python train.py --num_hidden_layers=8 --hidden_size=576 --num_attention_heads=9 --num_key_value_heads=9 --head_dim=64 --intermediate_size=2304 --vocab_size=13655 --hidden_act="swiglu" --norm="layernorm" --norm_place="pre" --norm_eps=1e-05 --positions="rope" --rope_theta=10000.0 --rope_fraction=1.0 --qk_norm=false --attn_scale=0.125 --bias="none" --tie_word_embeddings=false --parallel_block=false --init="normal" --init_std_qkv=0.0332 --init_std_o=0.0 --init_std_up=0.0332 --init_std_down=0.0 --optimizer="ademamix" --learning_rate=0.000247 --lr_mult_o=0.769 --beta1=0.9 --lr_head=0.00555 --max_grad_norm=0.5 --warmup_steps=224 --schedule="wsd" --decay_fraction=0.938 --decay_shape="linear" --final_lr_fraction=0.0 --batch_tokens=65536 --max_seq_len=1024 --doc_mask=false --train_tokens=682600000 --max_steps=10416 --dataset="wikipedia_en"
MLP neurons of a small language model. Each row is named by its layer, matrix (gate and up: input weights) and neuron, and shows model dimensions 0-127. Each number is 128 + 32 x the weight over its row's rms, rounded and kept within 0 to 255. Numbers have three digits each. A neuron's up and down rows have the sign that makes its largest values positive.
A block is one neuron, or neurons of one layer that tend to fire together. After each block is what it responds to, as a language model described it from the Wikipedia text at the highest values.

L3.gate137:117115099090147096105191119099075134159090170169146105143100151140094129137099178136124143113092138177066134114130121089135138124130145152108136201110093180146112068108112248095221167138114093117154092156130132171135149103156138134149156153140068079206100148151096120138158086152100156133079130105072171080097110184154132118149118071112116101151174116129130189130083112132152154173133
L3.up137:046119106121143139114166146188107122074079147093118128119070114134191141110081179103114104161144177146111128119099169144111052146174169157144182211075049177103116156186093190025139179122124125109172116104095088127175163052165137097084093116107154082122166143128143063120121104151107150120140120096148153141155165157098068128132125122066101180147197124127127116139107137150183112134151
L3.gate151:174163109079159175137165145139116142133144167093104086127111108131156069093148170146127158139120129154072102156116066124101130105143117099183120172154168070078154154143094129127101142154174101077138091108124095122083116146155105118116117147117112113127163147210070196112087132157119155141145131113091120127196196155131173169177170059109177077057141104124124124099150176152115158132180
L3.up151:139179121082168182079100092088146180186089109141099156120143138148046080114088075055175087077176097081154160139091126156180074166097107138050144188111134136098150146189114141140112137155128123125106212101133088100153111155108103152136157167154102131106182147163094131127093127138112142117128154120132155127137142118127081162118132153127194082227143139143116167156162122164080156113156
L3.gate507:139163093139073166199135130144112115121144123151162168126142102137131137128120103168125133099073131098109150099108160129092158142137118069134125146114145090072106101112119126074119132114112092111110162115153112104131195212109128115142103138105098077125098137122103148151103165161197108136097083157086154095133093204155141147142100123097115114114111137121101077109137099074146056136146
L3.up507:148172116138160122122124126151109075107118027127163141156126132121185176217123109123086063101111139093121150146130097144110126175148112128103109151108127079113099102145133089107096129167111130112107180090108128110126126118127164063121080115149118090080134104115126106131165104165143137128128061088072124131150159138183130141150087154163117075104108181128122050107122128105130122061134
L3.gate630:158144108114139155141123172123123168104076133129124144082160112125056142144095095103124173151128130147134133155033176095188107119120114161161154129112159134136129143138045140124068135083113108108151075087136129119139136122122132143156143153107128130068110194144148114131087157147112116183120143134086128121139124086070183174191097082153133087128160167142159112074179155096112160087087
L3.up630:167124161097160175113170112162075057213148174117117183126100104137170134207118109140126047065135173117145196138158080231169075214090104148151131082114145086125114139156144112140184179141130167131133096167110104113143189091112117131129137089150152162102157118155103121117137138126108125134132191107113134137120142166184233073173143165147116126158162177095141083105152178105131155117101
L3.gate732:141219173113159096095136146167101108123108085136128142085030177083096115128127098106102069099087123150074131128071093177130084110111130191175123131110166153158111086142086142073124118113136099121101067190168116130111120144111145183072181156128122101100094100115166070118097105106112121135136135101145145100133144147095122217094113129157065157088128157141191095143153158212141124175136
L3.up732:106148122176118102133100108158117091151153103147066187168098111136182115144101142146120137067086115140151114124093158129062096109096103197128162166116107115136124081172108090132138116178105111148131098110134118096181165121068150046156136072086102176100125113112038158116131093179148168140099154131143136075190158166178103078162124129152137121149084161137117118116120138115181152157147
L3.gate852:148112132083134082114136190123159127172138131124100151139064136116155153099201126127129112046105108102182135149080113125100114170129124189141102207112116133153074120098063117103192117147138073149167103100120085097109119078115105142080127074160128075163123157128097150158158161131163144151125141195118132110177116207111156144140141141066156117074098140113176117104082155163133122192135
L3.up852:070089139067104089191169144106188108058175202058113072144148114149124118154162123134094190120153124134118114098121140128113140101122137121094119080132118141131185105116112119123096150090131135125080110156097086128098160092169178174120136141154143082151154117045123076171152114087130155180096138126164132121150139106176193160093183105145171152096112146098080139167160180101139202147155
L3.gate1005:138093172116110125085116140110128144099107154122089147164180097135153157129139162129147147129127146059091141090176146143193115188095109139130130127126131100115121115136129118085139160122144121180125154116126160145142128115142118098075124096140122091108097052115097101161085141109123186164127089119166211095120131218158136086177149147135155114135193114188174101109141142136160137109115
L3.up1005:136118141087135118121111172086189086105087104138199150107094116152177134150073106084173142140144140124135115109113139066150117148178073110098118102143111201151081176161151161122163107131112082137199137110108127162068136157171159124190158138110150115149102092108166111118096151152105148143141178128159166101174127204042130160108132112162128135131175084197132144107131182200144166095162
L3.gate1095:111170093119132133127140143109132156084089105149122099113097147097111131161051133104125147113156151097123092171118129153103187144128116132143091138090129159180135153152106142150119106167100123145157116152085117164171118083115143112125113111123135080091148108142178073137097168131111171138123151121168103118109101087120146141114141115098176217131110185140187064127163131063076133126140
L3.up1095:093177089182145166169107068099152189125183112108134188117115214118116138098106165104100087171120087148055101172128090117133115093131114159124047140120191086108054151100129170088159158152100158160146132104111126146134088152137164143079099094074152113071088172157162107087110130160113197100168090142146158165137129138042114125152103148163075081189120147112136133128133178132150206112135
L3.gate1490:147157145123120162128131139119088152127155120145151127147143103121120161151151059133123200074112079161117160162131107137185159164200171086091136175151148112137167156212146120128212157086111177154112168098091113158196143119042120129120144159112049157152179109172049100156118156118131178044128098155118075136119108198094124104140183094187162138105069136150117100118126169185123078134115
L3.up1490:116091109112074140078117123146084140116215098117122132083056154142111128170114065127127116192107137140092069152135136119110129147147145114125176157138135107104125153177181152122166067119086188077124144088083153072090177121125142113153157160135077107099135127139164171174109180130082120140109119178158163145169112177102091088165143067079121097184159130093152105136084149121125177147215
L3.gate1649:106121063152119147128103087070075132085195093144107126149183160191160105137153089123105112121151084088153150128105158097078138153087153104170118122096127118168212097122116173118102096144116146124138160121147142146138121087132091130140105130079067097112136107150154158098126113116088146144168149134116179141056104110146134176146144161190136162116142132113133104133162120073103112085176
L3.up1649:157129091152091112135095103123129127151126114125114083153107084127102167179131160193107134097129105143135176130138119133132073102146095137118105128127044156095166027079161126146063076153091123145188123149098097124150095148090157084114165183184105140147138108158091125103148086129079175171154144115155100107160153143181175164079101172152098154123136142099157138167138146087123067097123
L3.gate1667:126184120129114190117162108155149111106039164127129165150124108061091134126119202138112105141134130119142167128094131154218054139149136150116154198089141094115084081087137134164122085155158114110178096149123103130150150140129107130126140125157090108104182100148134173130065129121088116101081183133132137159146147164116182114120131141074136113120179183123163133072173169149104173171157
L3.up1667:139068122116121125175131103161107091082105138154119071089141184169150119166188118156115107102137084148159122128140059179092129167106154139144109122147114196072108135128110192162117159099113149125160130107132112133100153109122160111153103112148183132158112151057121116126142110102155141122082110153171132116179135167160140187130171164098131120171202116153093132073100137102088195146123
L3.gate1794:100133174095136168073140100108172126142105121137112037149104148109141144170145170102122110159115105120170081125116109118136105143118141168120131096119132109095105095076092159119125147136177101082185139138176097130137119095116121118147128129130156182130074062151128153100145190133126206073060126054134087108167109102148187093124134112140100113087120117156149100080161108150122151126158
L3.up1794:109108124055126082199096114172138158124106079126164057098193175108114167120133162152063129166199137138122137122158148161132095169104125199152140116123189120143141143124110126125097139137116122120119145137157106101108113098117142186145097129152059080100138045140132138110132148141120089091116191149116069166125105077141146099110109100160109141110103095092156090107097170138108109117169
L3.gate1827:117150048197122109120136079078086090145134189077176104062121154124153107104152090141155136123133058093127137145121130116126159113152085136113175184122101082076101123151139118144144164125098101160130117119111114117150092147083134110152110189091064109102157146089098154182108106121123128133157158155112136154143195170107084136144166130118107171138138185108105118087115182165147183115056
L3.up1827:121168158135076136099109111097048103092147109155151100130169126132121122115103108101127085139131147109128141096163094121111119114138163182050124040121204148077117143185103145100064088159092116122141171127127101140104164134081134110123142100097161074128156137174134146103068138093059103158205175150147072151099147182120137184100092145127122130079137150094145162113133150141101123113123
L3.gate1834:067133167174123135132122149161127131136166101171081124152088134054102133155086136163137105147050150153145099130158134157106134130180119094063101255131146174119173101114166127135110108118120135110097130150120073136131140158087144110152171160142089108174183101102094157154088140147074135143164169152147092083146137106085141121135133120176121191126144088090117126143170148107179159088137
L3.up1834:196085173072107161174148145134055158114109145067162083147124094179141120190140152074191073141140075147085081118089110119162076142083103096102079097119094168083092130148067144147161122102106120123076127110163155150086202168053145130131143113131119200085071162173158114133132139168100171211140129169138100150110141117118159150111085100122083094128127087159140051113149140156080135065143
L3.gate1918:092146121093135058098104094165090119150078071161172064162202178148164136198117164156187181108112161133094200133164108156078155183102079176196147178128133093142082057146142106141119143127112039111117139149103138146171163204124124129156096139144072125161139140107081166122119093121094123065143127125113109052070151167064185079140136082160114175162169088094146122162135129148149114103161
L3.up1918:149128108169094169094147152092143140089105135171147083090056129110157124191146100087162189169099144130131110083103104084164105111137154151160105139104108084103168143128151091120176105104156102159104173100046118096142189102155169197087121163103079122180167108114089105130138060067151112105123073097145128098151113130133133154148132104163064133137198143164063112128085162111168157159078
L3.gate2129:135164134110117078104173104134128088098034133144136119129145185120183126164133128099134151041157149172108151097133133130134103111120093173126149099102078066136117204155117130094108154150166153139124091113151102103184159117193186188091109113170096164145182103126077067122120119116144174092112125118110124099142167155175085184145140098120129194159174138132192126119065056131131075190093
L3.up2129:134122094043111147135119130137157077109114143181112184079143119101149107162179165088155112134125106093153096121145120039138165143123120151132154184127122106122121157186100159105088170072114096063116124122176073039050155127124167063097138084126092152093155145099125117061102119093157121126148156161136160110124115121132109183164157159145117145130109095109149098100121156188164112088123
Responds to: Mid-token continuations. Decimal points in coordinate decimals and "No." numbers (53.015871, No. 22), plus second fragments of split words like S-ich-uan, Car-m-ichael.

L4.gate1248:122120117129183160164086197138146131161132149118148121134092127089163197125133124131089135108058122125121088108078118168110100130096135144147164132136143220191139191189101129108161181140118128099167106072178095144130131116116110114101160129184149104125142079165120158159117141106140138107125125154089146119048125106189138158153110170119154153110170097137106130112132119087126099117112
L4.up1248:107130192129162095121173128113163165179189142122105114153113122150117134128091103145101086112144133160109167149127147121126119151106059101087086148137173142151154167099086098117135155122128156107137114109129105146121123117100172214174110108134107142110149038135120177159133197098141128115158149047140094132128167174143137140128145081142169132099176122170185131088141078139094156098174
Responds to: Mid-expression punctuation. Separators inside numbers and names in factual text, chiefly decimal points in measurements (1.40 km2, 54.55 sqmi) and colons in times (3:11), plus commas after foreign-script names and opening parentheses before abbreviations.

L4.gate1905:193114112123071138138135146095115143133098147104143098130109159059148131142071078127169084117186083049109153081126179177073145085104170163051176103112128180117142129139180112120192126145177177131079113135127130128083147110117184097106154093109144098162160152127164100188155145106120088080165157102114182126167132109161152118145109189064098147167143111165100149118108162144124142173116
L4.up1905:099153186083094146158128183138083100110109149129177095138055095169079160068088092133166175092150073079131113158158140152114132172148125229126115116106121081113127131182108144155112106194124152141147075035159190084046130094137100172077084151100182131178136158114137067118159061104146048120166117155150147133119119058109163080132133150167119111073107116146129109165150114116136162138139
Responds to: Tables, scores and headings. Separators inside numbers in tables and stats, such as the dash in 1986–87, pipes, colons in times like 28:57, and minus signs, plus the first word of section headings like Background, Reception, Early life.

L2.gate192:122104116091087136112161163151140172126122179118128136169175130077135138104119108195155159125130146166027119152093150159178104123130173148157140144089104146127141125114109102091109159148142148107106098172135190138134128120066136130110099118076127126078153119158143116128195155122117064179195097108047154135133133169069117111187061113128126124128138195113120131167163097108085166147125
L2.up192:114129131153094140132148165209187120088087122083157118121096131067121213102100050130147136116107129149117150104144154101139095131117133115105159091119082161144107156079134156131137181097161112158113162127104139080150203139123161130140115131071131169087157173146128123111185148105114127147188130056156126137127136144083121099130135189078111090102083199117118165173145135045118115135135
L2.gate507:126082078079085120131202179129085141177165129139140159098135117108078188117136120104099142160099091102085113162124138086137122117145103139111128122125105132043110154051114098148154083122125180083152112144155131107126143141109112141123115153116152131136155109172146153113095136131085137140148123175121126124138094146107141110160160132034114086097158172113101179169123155178130137125125
L2.up507:212116168140064098137147125128148188098149118122139053138067168124080103126105122109103099183101129120084123140131152148131133111122073132077177146107090151124129087152119104125087133152097136122149120092095226176160114136130121235100108107139090185166096119142210126127162111034088060153152101110164108087122093156120111095080140104133151051083157118192102097103141159116095149091130
L2.gate1698:107142102169071098146167146070096143102127128123128101174127149147114098135110127124096129173092113064121104133089098150123084165162086112066132147148099133073136121113133160096112093089125129151109066066059176099116095161106112151121093123137115153144167144151112160195141091079124113114162112133168068148112099131148111130099139126096102122131129141154090149152165136146162134119075
L2.up1698:135080106154092091141070129179115102052111096125089092135134138110126178109115099136136091095144144171093106177147161124129148091112162132131104198104132124113091128162110119120116182128125141177119100200172121080142108129139138091142133164209089104100143140117103146157092112157061160090118129130089097196115103139070197129154156182144116071173116096091101130165096174147120144120140
L2.gate2192:120072164145102081100089144116115058074167143166079153178112085119122116176154106084074144131120119156113124122136193141156162119132136151151106079131120137130155123107142137115069172101105090094101068084126180139187134125131136112095083099064155131136150122122111183102149108173102119136142132117096092064127128184083137123151129162196126119150104118101113123125094139168203102165112
L2.up2192:158054141088139171106160137126176160221130148121165102063073144141105125109121145123067170189167186108169100135129055145122102106094151085147109114085059151127141189133183152087098158104063116105150124131186150161158086077171171089137064124144068127083140140144183080164121159160118128083098096131118145111142135182153136155137094102076141085151163181120201119174141105167161132146145
Responds to: Zero digit in tables. The digit 0 in numeric data, mostly standalone table cells in sports standings and stats (draws, losses), also decimals like 0.2, 0.57.

L3.gate278:130133114163112151090058147126093148207134147132089112097195113155063124135126102111159136124108105112159117160153102094116121128132111152141162151114119166060130086089173121170134074121155042130145119120164128099074161169095136144169131129116134146138128083107153164109151102091155152154106120193110148083151127153114118126152083162127085152090139148153100109137158168142140129081141
L3.up278:134199158132159115103112142160127137123142104096085147097131181128141146130093115132104120090067104126122157104150114164191092103116092145144130136145109128080144109082103117139121128132176147145111097193092178054130157150167199146146144078085135190128085061145109068132179114106123064120148138108105123140152085145091115161070120137151053103134090159122061120159122101139117103151097
L3.gate474:147168144172159177160169052099095158120084104110103117143098142145144133132085140141121073111121128143111149125105142119132110127162129104120125143117141133159087132148152105150179130155129116102116116057139189142133125159089145118120122163069088138188161142120056127150126096174113080118128160104121098163153151136178178216144084128120162119102137133152155129137131117121183136099149
L3.up474:055159125084146146126049121111083106120104148127176145118170108119094091144087140094179068178113090128164101118161182125133078126138120101088119073054087148154117069140194115127114086113140100144084121130134137119121116181142088124147121135122154135159110094087102167094164132115124114138134153175127148108173119136074138133047121139137121152112103136156073170162136112140158121156140
L3.gate551:098113146109106174090101147077144111195094088186186150155128155084176099127172122123113106140112122087191140155129117120117108085148149157112135075098049143188145140132103105142117124167121112163136138096163131147113128165122103152109168106079092088110146123132141102103120123133160076137160096125167150139033125122106108155104111182075142145127066129213122151118122134094095089118091
L3.up551:184121112108176117090097148094116133162160132199137133185146131118111129093176168115099119138145153170183093173149141108156097124120082161129134162114152073083124152127108159069117048113105132092114138115141202078166127106160140116139151147127088125068165075126139205161140065109153105142139148159059133111086146174158059095116080181101141103161146085129154136105145118080116093144169
L3.gate645:188183142124139107147124133116154094161088143104141121106143160060101129122103130128110141144145128126135141176151076143151106100185129171136112161155116134138082061159128158143116062132116145147148084126088060112168146113154091120127161130126134140128128143161144159127122107117142161116093084149132091141022110136151173105118136191142099133141150125192117103154173043120188112165124
L3.up645:152163119106086164098209115191103058170076120145130094133102119107148155173116151085133128138117105149136122104185121110194137100130166172203187098083167138070091091135148159072136099151170061117062165116109131097191130148124140137129130120158083115161168172164070095147091129129111110108145128167115125157126096166129085066142122081222095107163154135117096151145111113120081104138139
L3.gate670:105171118152108160145143108150172102118186138064094123173181127153206135152095123141134085141082136124194126165094100183122129171118196152133109131142094121096114156086076135147092132155188123120159125174134122092126123123104184101165168158132153120100157132147118127162123120151178180182169104167155132107111181128147151141148095177080129115131115128124122075126102128099120063078095
L3.up670:133167147216108108130129086084131134151079095130141127120116134139079108136183135107189154116188128087105137172119146219146184075123142140145134119170140112089104077129096102113119125181132128105136089178129079176121115110120153139220146150093062127130144102110158095149129100127091060100151128108157150119151134128124088151134185168146077111120070113189141151157130114135184083160197
L3.gate1115:176139164158096168072121097060164108116137117149105131114119081096050140115087180170150121173134088113123150096177089122096050172158090114182133146101147151099108096076118081137155083159139064092136118113141118102078169119132136128155146089164134130146132103124168148092122070137108133083166149155119166131114144158117083134078099129101126109135137126132093096135068105117111071161093
L3.up1115:170109068150205131164125088128102155144143102143110138109136063119049124147071172098134129109165133158108171089150142126167130169168106069123152077122065138145129139121102198021088120159117121103122152069159219129162102096114108089077109109165158157135141143116150116135141074116129160171151110202154101116125138139129100060127126158137123163097103180134133119138042100119156086124146
L3.gate1280:120165055150097114140110123123148203135074112067073140093091094071158143135078130078180116117125095073094162107133159133116178152154168098160149152087088157067132086131122118106134188170126169116107169171096106145125128105102087165099144133135071082135127131155126144170173134132137125103140166188111105154098149149158116143095130135110116103131153182122127136135161152123180127153134
L3.up1280:113134060156178123151109083166138158092066155109118150116148142140163135150115155156064112110146088103095166175208114061184125148108098159156121147134096099188113104112100164115053093149078132091096095163148132093108135139095174145097133148136082111173187126137108140091187118142132132144071160111116179104098161116162123108126160132133054137137120130170098102121119091131076119149137
L3.gate1330:132087101104162130089108133191100154118084162078074167114110128125132138121144194212112130111140111107132128132072146198109105125074111157082149159131164167078112121141083066060111123159155116149149102188149121100130137135119133073126139118094123144111214103102109138137086078088133136165171198142153140097149100130190133118085079147095119076121150171130130103105065157132115093183170
L3.up1330:105094154137146137144097138098072184168120195112125148079090155145108168144159150131116119210095048128082155156065123153075097111057112137086119112133150150082160131135203094117154101142154105087104163167119136070118117109131080127173155140129100216083130141124113155115159121128178104161169143140101164194151121129137179095075025143130085089117167132125021112090133129124166129142090
L3.gate1392:132150129134087089150082147123107151102138174093122146133130093230115099122121109141205128155113176099086170060078161135132204138255117131114079092124096096086163159126118138170130153050118166171115159169125112173100170096123085116110131152139156086174120138151125057116181063129118124139132177115164108104103128137099151090086114117088100129167189150097127120132105131101155172138085
L3.up1392:213122122122156161130090127163118088131128092136177175115105135132163121147191129167203166148090201118082166144143119166085184108141075105122081117101097131071137033123061140097145152111123151123099180154084117178138167123099113150162113140113118141123124139139121141136081113132113095125120141122134177095143128130121100128112131113133109097087093120137156171117080141165108031148136
L3.gate1810:088140128137110168134189048111118112120142123145171170043088155116147146150086157111094127153151088112106109168143148083127102153088088118096157124080130135117173119145149111091106178147159135127157125120109132155176124129125085167142134133128118075118143109133118130144066162125159171128099140206089171079146078145136150179087096164134118136163144136149140130165201221123088139115114
L3.up1810:117076106151109133145102117109121159086137118126173154176175140118132110150096136158078084143105175120116132084117138105056148159158183149087142131072104148102147080081224147133221144171134098141132097144138121093114093122156135149144142121139073091162068069143203093132106128096141077092154167120163184141186115114054135149139107167147076121174131080089087105156184150151121107131143
L3.gate1854:161130132097124113091122118120079103145064092159123086177168100139109152162080171125158107106145158151032148124090142125135122107171122093242147146087093113086125146146071172152072155144168047109093078191125148151136130135157099129107094062119144099091080118131153124169165153156073077147182122065107114116089099113157160152085146157088103118111105091151132139127149173177121172135118
L3.up1854:176139167092073130133146161069131101132134154092179128080156129113108066157106099139182135108134136147101162096124134118150121142077122140158138136148050078147160176146138173115128141119127158118125109120149140106184140136119182156156090105140094133135142166092105097112162132140088143091116141116131144082178111162120149100165100196092141149150159108119152153161166153179163138137106
L3.gate1973:152155081158140132112079084135100124118096092125150152194130092086154135120103101084080164130071129137161147089166141137144084151172122123123133147137092141165087131091088080118085099070179081179167148103213087142136147132176126151124115141135115131121119086114115185096153194094105125091175169144147064117108167139141110154147172134109128093050117169085062099141106113119114101078124
L3.up1973:095107145138086116158142076103114156096136107148137100071137140090093181170084149160173105145232085152126135147111098115172126118121085110163080072156100153143094143096121059169195138103094116108146105142153137090099136158080141183141064122072112097136129096113089151103127105168090092131148125164138180106145106126076126083119103153142102157168085117115146181118200189138114132090083
L3.gate2126:106084158132114159141118125097131167122104195116117126142153126165069124130141157147161136206126146184067122155154140108121134101130162110151161128160186111143125154171148145126089114115154129121116104146140123152074157094130083114105124125194147173154108087115166174151120181077164111160161108184115154144090135216101142120152165105112095108133108141181072152157128122162108174097118
L3.up2126:127130107151121104124139184169089109159155122193085188131090133126093130060079204150118091187174159139125120062137106126127095076125086115086163100129145122178093134094089158102151159187137060130110089104108102090154122099084131129141127102058120146111082157086161148102141159134096117195119142085151097131092108160134158126167097091112169184127097131147116133158133119096092182142145
L3.gate2133:150137168118102178133144135137107108089099106128132192129128128106127158096063117095138104168163128123139110115122112203159152158138132135123161135118142128082162171089128129140094085053181143101094124121121151062151190145151148219194088134117158093077078076133064126158152158088082079135147155084132180114093140108097127127101117145123072186145103147156127095113119137166073136104105
L3.up2133:165130136107143166146102188152075159135105110124071170156139141165050149128129163113118161096124148134100157195146145168149176132147106143159151136152150085196153130148170100114074093169110115150139117109136097066160171113107114144125077129115141153138114129069109134144133115122152115225043159208156210122086056144154129183113131123089143144075118157148126179116128128098137172087098
L3.gate2179:170106086138112187079100124116183143113179172089138097152096142114092171128090151130136139146169108174084110125112166084159126131135154145105135130080149154089145141136110127182170149090217116120136108115162139086183161090128152137118178152143131062165144176123161149144132077224080095109165089082126150044085069124053130186117157128143139138119123173140134123099200173124141102082148
L3.up2179:154138140162128116106136149086155158142125094046184127120133137112123107106055117118089148156167149083130166095085170173114124122109130147156119159086101136163190113113122143108125100165037130140096127155108134118124158173135058168165104155081112140170107114216142108090148081125120111107193179173180150111104108225099086153109094172131125107194115147167150162142129215164138133131114
L3.gate2230:119168112139126150074122104107149118101117150131121128141140158125151133179159151110197160146125096137124141140153161132151163164118121131110081042150115133164197098140173117116113119127168149133119105120127206148123147180102179122146125137095142108179154107111111121160123123157111132116133150150113152103182138131127106167116192099166105171087159111166134076161108116110151079142066
L3.up2230:126092125095056165142162122082066165169101145112149120125132155115137182107166132177143100204130126105083089158148139121146120126119166136130204155122107083120169161070145154163057095122100145165107236134150133099100114110105130145082086094158109118168151123132107125105140085107070162115096116129102138140106188123111121098206140117066089158119127118055129158154128146108152117140162
Responds to: Token after a name. Tokens directly after a team, person or place name, mostly in sports tables and scorelines: colons, dashes, score digits, or verbs like joined, played.

L2.gate522:123045123108114166140164126136159050054125110096105154114111121088157102159129161178080070173126087125142101129146145152137098090163158128150187134114105121078130178106105124136124190156147202176194103136121114108108118177148087108134152079068100143145131122128128092118054145088050162126189109137139148118153128112155164151120148086065133152136066143143190094078123139178115135140123
L2.up522:133158054128114098201093089181118144109068151119098172121126167116121172202114130151102122152088106110096087097160138158113135168181089105101130145131093080073158131074130186112153140112127175106108126153156138135145085152143159127150100091097084192139085184158133055119110165116121150126145067105113121095114131120163091099168135163145102139092174152141136127111114189118162172075126
L2.gate615:137065090134086160136129119135145164129135142106184148107178107161172222124120180184116100100155125117168060140159147092093157167085127101127096083100122110154133187137096121091204166155070104111120128124145134138139124148102182143172122139201070084116169117155115102114130154109112162109146111140168122125045122120147139052153127088079108087140122107111172141097151179131094132100117
L2.up615:152117126068069109164075129167143091104185132157150150118069071114111205077140114127096133167154134142107146119120053144140139122159159152085070097136081109108148124138184154092130132132112117179168107123147076110121108174106103095129156068122144099105108098142135189160148108187171145116172194195151162132124158117152202169208111145168150146074063103163174107119136177129181162110148
L2.gate1363:133191118198102094169145127100135170135121146126057088109053147123106165128151124142131182132117124154110158107132108167136175157116151147100170115076133118134138183102112111154102077133085124106081099107169126102109147142124113125136108137214162118109187145125111192113120138159173136084116139132117128091155102160157114137130143107099121101087205089151124119082127117167178124143104
L2.up1363:086091141139157151147118086111120100155151077152190141130098159128120086175121141168128131166124130113092090151169166109108124174081160108176153139084125066150143124136109112091140129108098198142105084117083135132075102123107131113109084138121145139125152092153121110138138176128155153151135116101145229116100093134106158203086156100084167137103118154183144127126153121119141133139151
L2.gate1592:126106109160108123114067119063138149146089126129118122105204116127126094158126170131114098187112115107071139129119143148084070093153101200101119103127162155089101206143128152095142146102163148101126120065132117096077130113115155071107153132167117119179143095169102116149102055170107138204095122097132139144093153139126146125219200134154183156171133140167156153074176118188108127155141
L2.up1592:175101097149156151156104064133141140144083105104114142116194111130144124143158142178098077089104167130119110136111146151017139083063117180115133119107088140127148157090134160065146139138160140144159143169147148149148107107139124142115161110140136093126136112126128135123068089155129130169111110063164127132089138109131063095190108110158196192081148093055172155122149162153097189124144
Responds to: Longitude decimal point. Mostly the decimal point in the longitude of decimal coordinates after "°N" (e.g. 116.3052); weaker on mid-word pieces (Reg-ional, Dichlor-ine) and table "Total votes".